From a checkpoint of a small transformer trained on Wikipedia.
Size: 10 layers, width 384, MLP 1536 tanh GELU, 15.8M parameters.
Architecture: LayerNorm before each block, learned positions, biases, tied embeddings.
Training: a variant of Muon for these matrices, 599M tokens, 4571 steps.
MLP neurons of a small language model. Each row is named by its layer, matrix (up: input weights) and neuron, and shows model dimensions 112-207. Each number is 200 + 40 x the weight over its row's rms, rounded and kept within 0 to 999.
Before each neuron's rows, "fires after" lists the tokens most often just before its 100 highest values on Wikipedia text that the model never trained on; "fires in" lists the words (lower case) most often at its 100 highest values on Wikipedia text that the model never trained on.

fires after: ",", " It", " and", " She"
fires in: "which", "it", "is"
L4.up1120,243,170,187,234,264,185,134,191,199,149,182,179,235,198,285,195,209,214,199,202,180,221,230,200,204,220,201,289,189,168,196,137,214,190,225,125,192,164,144,208,210,241,167,254,198,243,193,162,224,150,150,193,140,215,174,174,211,163,184,154,267,202,179,135,195,139,216,183,151,253,224,246,257,162,201,187,176,174,200,172,227,166,275,199,207,184,175,179,149,188,189,201,204,98,284,245

fires after: " b", " B", "B", "b", " New", " found"
fires in: "business", "bank", "biography", "based", "york", "bankruptcy"
L2.up249,178,105,190,164,215,167,216,204,142,188,156,219,255,218,224,175,187,186,279,229,159,214,134,204,146,185,218,186,239,240,224,201,159,235,216,251,149,242,238,238,256,223,261,209,252,158,188,162,179,153,154,123,220,171,124,184,246,214,237,140,225,219,204,218,208,134,239,213,177,188,221,204,152,237,248,149,174,175,145,230,231,230,135,248,208,188,256,141,117,134,257,185,174,175,232,159

fires after: ",", "'", ".", " n", "av"
fires in: "he", "would", "never", "m", "ve", "having"
L6.up1270,206,228,210,209,220,203,191,135,171,220,125,179,247,209,172,220,136,256,190,182,242,191,219,206,176,246,229,187,199,180,278,205,194,199,237,251,215,205,177,151,141,281,159,138,221,208,217,152,199,222,177,189,186,216,215,235,221,149,199,227,232,201,239,264,143,169,178,161,190,169,203,204,221,209,184,181,171,152,193,190,177,214,163,207,273,184,191,217,246,207,219,262,241,255,233,168

fires after: ",", " was", " wh", " and", " to"
fires in: "which", "one", "what", "when", "then", "as"
L6.up851,130,176,167,164,246,170,269,204,195,260,255,185,210,232,148,205,158,222,241,214,199,191,207,252,229,155,246,173,151,135,160,179,208,197,286,190,236,238,142,198,247,230,176,220,189,156,218,221,185,143,197,205,170,164,209,191,222,192,191,196,214,215,222,200,240,229,292,246,119,95,209,123,215,148,222,223,212,269,149,235,166,205,278,251,258,196,131,157,246,231,241,230,225,186,229,218

fires after: ",", " ("
fires in: "but", "which", "who", "as", "that"
L4.up1523,143,153,229,223,244,212,203,201,271,189,195,209,180,225,198,230,151,223,168,208,281,186,194,193,107,272,167,235,196,189,167,232,261,148,206,200,133,202,176,260,186,240,152,129,144,259,176,148,230,264,205,172,218,80,224,200,239,216,164,178,237,200,152,190,170,196,193,195,121,177,260,154,231,218,235,171,205,188,152,220,233,160,187,240,203,209,206,188,167,166,258,179,169,188,241,241

fires after: ",", " well", "ur", "om", "th"
fires in: "while", "including", "as", "thomas", "further"
L2.up116,257,236,213,219,224,161,100,186,186,163,202,92,182,216,217,209,202,198,241,311,126,240,143,192,239,191,186,127,131,241,256,169,180,223,145,217,253,200,204,215,159,178,203,225,236,270,221,229,222,234,99,194,165,224,190,135,222,140,117,212,187,184,207,214,166,104,130,225,211,228,166,252,242,217,203,203,189,249,176,183,201,282,167,216,214,238,201,211,206,216,171,173,262,189,177,190

fires after: ",", " h", " pro", " ev", " and", "s"
fires in: "which", "but", "and", "hold", "event"
L2.up94,209,265,219,186,236,219,203,128,178,143,244,179,214,228,223,97,188,203,243,226,169,217,208,181,177,166,201,233,158,274,183,198,170,198,201,200,178,185,198,239,136,198,254,129,208,209,213,254,267,261,190,120,245,225,194,231,208,195,169,190,197,255,251,198,208,207,139,163,169,263,200,177,219,248,208,247,173,190,204,245,259,179,238,163,250,222,197,124,256,202,159,197,237,205,220,216

fires after: ",", " is", " and", " O", " was"
fires in: "a", "one", "many", "other", "the"
L6.up75,218,190,278,253,192,174,211,193,268,211,186,211,174,190,159,257,200,182,204,209,183,193,185,234,155,152,219,155,186,231,231,253,227,228,165,231,254,212,76,126,273,234,182,174,132,186,134,150,203,253,267,111,157,138,269,187,188,238,156,179,149,218,299,145,165,258,242,255,195,178,231,104,252,173,219,243,116,107,214,151,259,280,192,193,257,214,162,268,255,183,217,165,188,175,236,187

fires after: ")", " was", " is", ","
fires in: "also", "is", "was", "the"
L4.up1236,195,192,251,175,231,243,121,173,161,177,222,313,213,137,176,233,153,199,217,227,203,242,120,220,238,201,204,264,239,237,227,168,209,232,259,261,225,143,203,140,157,254,189,199,213,234,144,228,226,142,165,165,232,164,214,171,157,181,152,192,243,280,187,209,206,229,218,259,120,239,160,190,228,245,213,250,253,186,182,108,235,194,197,272,213,231,233,181,155,241,239,224,211,239,142,176

fires after: " is", " a", "ar", " m", ")", " ("
fires in: "a", "is", "age", "large", "born", "america"
L2.up479,187,159,304,165,171,293,196,196,181,183,122,168,173,171,129,240,214,159,196,203,260,209,161,222,234,221,204,220,194,232,229,201,252,163,190,255,211,170,172,110,221,241,234,316,174,195,200,206,207,187,177,125,180,296,204,201,214,264,216,178,262,258,156,69,153,154,164,194,217,217,164,177,185,165,236,200,156,184,212,224,184,275,242,216,137,250,168,183,200,210,196,162,250,164,210,254

fires after: " V", " v", " L", "ron", " l", "ri"
fires in: "vermont", "version", "bronze", "prize", "length", "loss"
L2.up178,207,242,225,208,235,218,181,158,145,217,185,203,264,198,167,183,189,186,201,250,121,208,223,252,207,153,161,195,201,215,220,226,237,204,216,173,178,241,204,220,233,190,279,220,173,234,231,259,200,237,205,134,174,176,198,165,281,147,149,176,280,179,217,95,200,157,196,199,198,233,182,186,160,171,162,165,270,171,245,222,126,232,176,222,164,212,221,244,245,208,128,232,210,200,229,231

fires after: "0", "ak", ":", "4", ",", "5"
fires in: "000", "00", "taken", "501"
L4.up1392,172,186,285,157,140,119,160,254,242,238,141,271,148,260,209,264,220,202,186,172,194,105,192,216,192,207,184,186,180,243,159,169,246,252,186,213,238,225,164,219,219,202,118,129,224,132,238,165,254,188,137,203,205,130,199,178,189,159,127,155,99,235,185,202,252,234,179,162,155,246,285,258,211,197,222,210,181,214,277,137,209,182,186,257,200,273,155,184,184,280,197,231,213,219,227,225

fires after: ",", "a", "o", "i"
fires in: "but", "and", "beijing", "maurer"
L6.up1519,214,290,198,180,212,175,160,134,178,188,238,237,168,281,207,203,209,161,234,254,161,250,181,202,286,225,120,191,164,224,189,194,256,165,188,173,234,156,171,229,236,174,161,211,213,251,198,215,182,183,147,200,137,184,193,194,105,181,194,165,198,196,210,227,152,196,246,206,177,181,210,253,240,181,239,160,230,153,175,190,193,188,214,182,234,169,181,150,184,113,272,203,125,197,132,164

fires after: ",", ".", " and", " but"
fires in: "they", "he", "it"
L2.up735,223,230,232,149,158,276,156,113,225,145,213,158,219,236,205,220,179,199,205,224,226,189,191,234,215,238,157,227,166,190,222,130,152,211,182,181,240,197,82,241,271,162,163,184,181,312,190,161,244,208,120,231,281,223,207,201,159,182,130,252,233,197,226,215,172,182,306,229,287,247,152,277,183,199,210,137,229,196,159,242,195,197,131,147,216,284,191,251,177,180,162,210,220,198,202,213

fires after: "'", " organ", "s", "h", "aly"
fires in: "s", "analysis", "his", "organization"
L2.up22,188,179,202,247,219,193,169,174,257,206,207,231,160,172,151,265,197,236,206,226,220,205,192,221,189,164,256,115,219,209,207,215,191,157,193,173,194,208,299,207,196,259,156,192,260,238,170,191,161,222,263,202,190,220,195,211,190,251,282,227,200,223,201,218,140,178,184,244,241,141,182,193,280,219,223,227,222,181,194,224,278,147,221,121,237,140,213,212,211,175,211,183,139,203,178,170

fires after: ".", "\n", " (", "-", "|", ","
fires in: "in", "year", "e"
L2.up410,256,226,141,175,75,161,264,180,258,237,248,204,251,191,187,185,162,121,172,222,219,151,229,194,138,236,287,178,196,227,183,224,197,192,216,221,170,198,172,209,268,214,202,243,209,113,169,214,150,167,254,122,184,149,225,242,265,195,199,232,249,183,282,197,205,208,238,151,196,155,193,175,226,178,249,239,170,179,103,266,190,136,214,194,209,253,243,173,217,232,190,159,130,258,233,195

fires after: ".", "\n", ",", " g"
fires in: "in", "on"
L2.up942,152,184,198,136,179,215,119,193,211,181,190,189,250,156,240,206,168,200,229,204,117,220,261,203,165,169,210,210,178,124,166,220,191,228,205,189,176,232,138,244,182,134,130,236,181,193,239,243,222,167,196,172,224,214,205,154,214,222,189,133,203,209,218,214,214,195,180,184,204,246,147,234,210,249,237,233,167,171,277,175,203,182,238,218,269,218,192,240,178,262,176,175,183,181,258,209

fires after: ",", "0", "c", "att"
fires in: "000", "with", "aircraft", "battalion"
L4.up3,148,243,201,165,108,197,218,198,183,217,260,175,182,159,130,241,252,237,233,259,185,220,188,227,188,200,229,180,194,233,194,196,235,144,302,304,236,157,238,164,247,218,245,191,193,209,269,122,223,252,244,180,139,191,145,191,180,188,191,85,192,251,176,144,174,236,188,217,152,198,302,221,219,156,183,183,184,190,216,156,214,130,223,264,227,257,273,129,210,155,192,212,190,179,207,239